Weights of a small transformer language model.
Size: 4 heads of 64, vocabulary 4096, 8.26M parameters.
MLP neurons of a small language model. Each row is named by its layer, matrix (gate and up: input weights; down: output weights) and neuron, and shows model dimensions 128-255. Each number is 500 + 25 x the weight over its row's rms, rounded and kept within 0 to 999. Numbers have three digits each. A neuron's up and down rows have the sign that makes its largest values positive.
After each neuron's rows, "fires in" lists the words (lower case) most often at its 100 highest values on Wikipedia text that the model never trained on. A number after a token or word is its count.

L4.gate625:486469531473477441519493505519537522544475497477486450520501528503497535469487522527463502515498501518526505505506497554475510531503511509516525510514499515512486506514567506487495456480519481491511498502477476479503469477481457508487533468503501503493460481520483489442477441494541487522533510489474483488486454458509486474496498512498459486526507482502496483485454438523483526526530
L4.up625:532504537478444511503511495510508470479495506502488467464518485510478492481519496508513497474447501516541476485498490512492485514437470510527500518524500524545458480476561513481489498499467502536496571490473526491491502480477502478474493508504502514505489519517428524503477472466542487458533521521474467460537429502557470487544487507519492463518522468506488433462480520445493483497507
L4.down625:446492531515479457501515526509499488490513507532506498457481501511517508520473468479510502505475507508489539464493499459488523502529513475493485510526479518528504478522536504511563509497497518505488503498549550533411535476494514509492470504526509513510506505505516477490524461485520537504480509476492485484508510497481520495541548541470480474527507491463468521560465535453509522489512
fires in: "of" 53

L4.gate428:558537533479508536473510540512483521447539504517503530576476512514489535505483486459478465500535534450463537476530446467495480503459507548503526459496546482474504485537487526503490502500464520480520489484516467537490516484506516434497517518464517526529495507504467524469508499539488515504499444478520513486534515520496505535495493493504480461499527471489472490460505526517496475548530
L4.up428:516501523454507486521533515483503480521498531480503458506481539451493496531470490496497514504504498515508480537501461505521483576546504468448501487563477506515471524456517462510530516513537532519516478496481547513502483464538513504499525499510505539461465515498514468500533504460483453506478552526517510509489463531509489484500489534485490473542479488465477474509470546452474516491474
L4.down428:496507472517516478498497516556487508512487482517484532481510513486522568506507481537509458509517444456531496483476542458507521490468487478521518503507492500498487500502455523501513493487517516499523481498493486495484501554496503510467506512531507491504450497462473498556464465476474501495506543482514467476451453472505500487496531523482477493497489533496499508494518525513493500515513
fires in: "to" 89, "that" 4

L4.gate159:539478482563479506468486528466529469474504567493511545479506490518487502513511519520493528429502511510448482471522451464507515552486490508477527501477539525475496489478495519545482493512513509507519482541442481492504503466514499488494513486523503536517534485453518552509509450500489487502494507501498506525555467500495520454499504517515547533485522495534517495495489527505478513468472
L4.up159:536509473473475464510513502500489503482459503454464504429500512463532484489525498506501463490481498515508507529493473496533466511496491540516466507497496493520480472487499504516501490508430527464517504464557554456515502464503472539496474501473490511481518545512484501485535513528529506534508461524463497514555492521513456484509524531482518509468464539473544459540515522468482514483487
L4.down159:478531531456522533487469451487507499509484523478427517460471522475495528518513490512458486529493511488528491503516511469452489480500494546514479511510504512525518461502553516514516517489493518475507480519536473500494515503504495551477512509482485489445499520517465483440520560470506500514514482537530439492540479547456481499481501528479490459477468532477530504523512493510494509483528
fires in: "of" 68

L4.gate641:488475531465528509464468484488503508485503518467499540504511501514531489514530477497479472498501514504465542473537517461535439490495452486465515492522541521485464484488495496501502489513523486471513509490481549535488483545484489559478557504493475496559506468509495486473508457518500555481474462508493506518565491527505502483484487475531445477499534515506535506486517484472493470510529
L4.up641:497496498530535509491480511479480543509486516495481474494487502495507532485500492461522495479475470507470513475522527498500499465522526516476526496518520472548506501548529491517497492473490446462501487496511512511457507506527497516520552549521492528527521509473516529468531505528509512497464492477468521506469498550484513489501544456502527523507455466477510510486504540511488487506497
L4.down641:489479514523491505555500543485495519502490485474527531508517507488539486503490516536495482488522529496452496522453476502502480460489480511514486461515551510472464440532475498507533536465470501590444503523527490484499508510457464447496516497501533479459513512475555483480470510504479485499488482483502524543459525522484506464495459487538523490531487541529484479484508465509513501508499
fires in: "united" 33, "first" 20, "see" 4, "2020" 4

L4.gate618:479488475511523514467527508492490538529504516473502452510486531540475483488496480505552498515528511507520491491461509558520438502506463523504485483475472537502476507524494506515517510494532537521563504497481480469483522536500467495491478585536519492527504472520499489476446527522503495487502525523500472463505459465491548520520505514486477488516467446486498463520521534480550520468441
L4.up618:491503521505498505464527509481516501487484506510487516481528513469487482493487509500491487522501510486499490463526479517510529519489453464498521524532511516466489508517500527497482512468459493500570536487478514512486512527511527469503526530496509505517516507525481514479494495531474537500475517563521491478536492507535483511537524512476470489529440515498502455497512531491460509506537
L4.down618:458463558471509524526486502535473457502544518560506503483464490434499500486479559487464509496467513516516514471502510478496532483523531522543562491501513551472511518473494511453475515482471546500495459487514506473502526491458512495527480555476467546507467535476508503488463491518500473526541493495463533483514512547512479492509486520514533495462509509489515471499483530491488532515478
fires in: "one" 42, "some" 19, "each" 8, "any" 6, "that" 5

L4.gate145:530490500476532495468483518431538523494489513467482558477469498522472472471491528477554483494527545543495529502525508482517490496507477498550552511517530502466489548449497528539503543509507477547503483494497464490475519483532471506526529482521492504508506475518507479471484515470478492519525478469491526503524483500513506513472455506502455497538500528487509451502486505512490490477487
L4.up145:490474554441504522495483504493530567491536500455501500483525518534473514490500534471532553427474533559506486501503514523509452486473521507511510469482509538506511522490554528498561511581497477529505484499523483458515499486565469501493464476496476505522509491519507473513477541491509527513494488504498532484525485497538495498489483497503523531523478513499535499518525476480502465482514
L4.down145:493539489496495508522489489461493471503517544459493485501521507512452522534526506508496535470441473516511522514459506507484560507471540531485515516464484498507461509483486539508490506514507511510465509482520478496507502508485476518477536491476522526497547493524497497506507501478517462540471505454482466492490486529515449511497498488502530496519483516483499485537510512521450495511487
fires in: "of" 23, "several" 10, "three" 8, "four" 6, "many" 5

L4.gate453:484482516484529485464531532519494554510454483503505483491519558476523504514473500501512485479530477503533523508491504521531522526486463521525477522474477467518533541429464490501520484505526535512508529502532498499488502492492491543478488486503546522494505484490491515522508482503487494460514550534503475520530496509505505499512486499508516515495515466509473506514502498516480531487496
L4.up453:536501482482532517520514456546523517473491503503486534494475528486487518519523509482489463487514485490489525499528517546491481537485473484498543520508524484535481465535475501500483519493444510466506469522518520506519479492518505498509513474492468476498519477484492514489483509540465491529503504455500503499509506473483503454514478515486474501519498531480475495469508486524482553520504
L4.down453:498487529507451524452506510529511536479463532480531504436502545486488518507485490505522489491493483520513506485533500489499465534515470478498487523512504543527470508453418476485459474511500504528501488490481463477469504547525518469505500492483519520468527478468533472459493501493468507512456509497511523532485524502465526479504517502498522519495521547487524486499499506484510548475551
fires in: "also" 23, "not" 15, "only" 13, "known" 6, "never" 5

L4.gate330:522500536497508509509472514543487490478458504474497532499512479534516516477458505464529483505499501499533489526474464501475464479512497516481512499475502484506464488529493481504458515508483542475489509507511499503500498544479497469471518494457492506489523485518442524556504461500512507475483529538484499536493511536485500486464471492506516565484538494528511526517511512495477464477529
L4.up330:505508487485500451466513498487527462473489495496546481481484505489495439534488544523493486517505502487512508522523489515514546467508556526549495535463476548497524499499475510496489524514470499536528505515500489536465492440524510468454518512490482508527459499484467530533479504456517498493493455493504492464468514529530558484507452528501538504485474470521518468485488468536485528543468
L4.down330:522495510511546515493497480480501498485517489491532493467538462487536493488524511504504464493496502552513474431472454513545481479514454519510503549516490548464505514499499488503513478449494527499514479467485489482502501535496508492519466474528511475527543497515480505474501496545549483500506483501468497513496469497497443538501452538513460484523503517510481487496476486478500509470513
fires in: "by" 97

L4.gate16:457473468447468509513551477495498495455429481520468495560502471512510480516472522511510486439497500518494570496515509506510520453483504483437474463497500500469498524524531487499500503506527493514489507520491520488502546538486529480475497504490476566491524475478501518472475499509494506485498529532538526478522514504473528463458485497484519491470472489517492502537519513509467483472498
L4.up16:498493495485455464474533523519476497484569516480487510536511507453492494510536515520524431533496489516539523487509509540521500553486525506458522489521495502448505550515505516535498524543470497514523465481506509498532514515456440489505500489505521503473475497504477512494527516478464511540540491502518537492484507521480527512493521560512488497505516492491477529479476485478497489478507
L4.down16:481549499476503482486479450505467474520495478502478502484516525513551480480478520472492527481480496569513511502454506427486502479512503510519506499490484512507543537548465465462508492462487529545523544515471520492489515498518512467547534503533495508501533523480456488500513523494510515487522508526480496507500519531516486513497531541482508480473536525477496493476502537511506544523488
fires in: "mi" 20, "million" 17, "years" 11, "billion" 6, "year" 5

L4.gate701:489485558507501516466495496518588485505516503471465498517483491506435501511517498455459509480494494486480508496504489510487500472496518515516485486465522506505515488479492506540521506523511485550543484468470503485470491482549472480529496511524476509492498483508503516484476481454525528517521478497490499478522502467508489486447556513511465497484507501503467523507491515472485512525465
L4.up701:510527484504450520468484519476496526490530509511519510547565482474491534529475532480477528447475475513529516530498503512515480468542504478538542458454508465497507514549500540508496469523484450479532536486495459520511503502498523490508478453501500508502502514487479503524554522528514482552526487512476524555496525507522487507461499441492471457525483519500491523510515497480466496536509
L4.down701:457554480474471504504484473543513505496470519455553489495528500514499446521464524516514516552540504512521487513507482529522513503517549475508507522550434501536479482498522491513515513456447498455500518519464484501489464490493504502454534471513500499519497499461499535480496508489502522484475490498477522474525434508536502540513506468510489521483489532434490518531494497457490523504497
fires in: "of" 35, "main" 8, "a" 8, "small" 7, "major" 7, "large" 6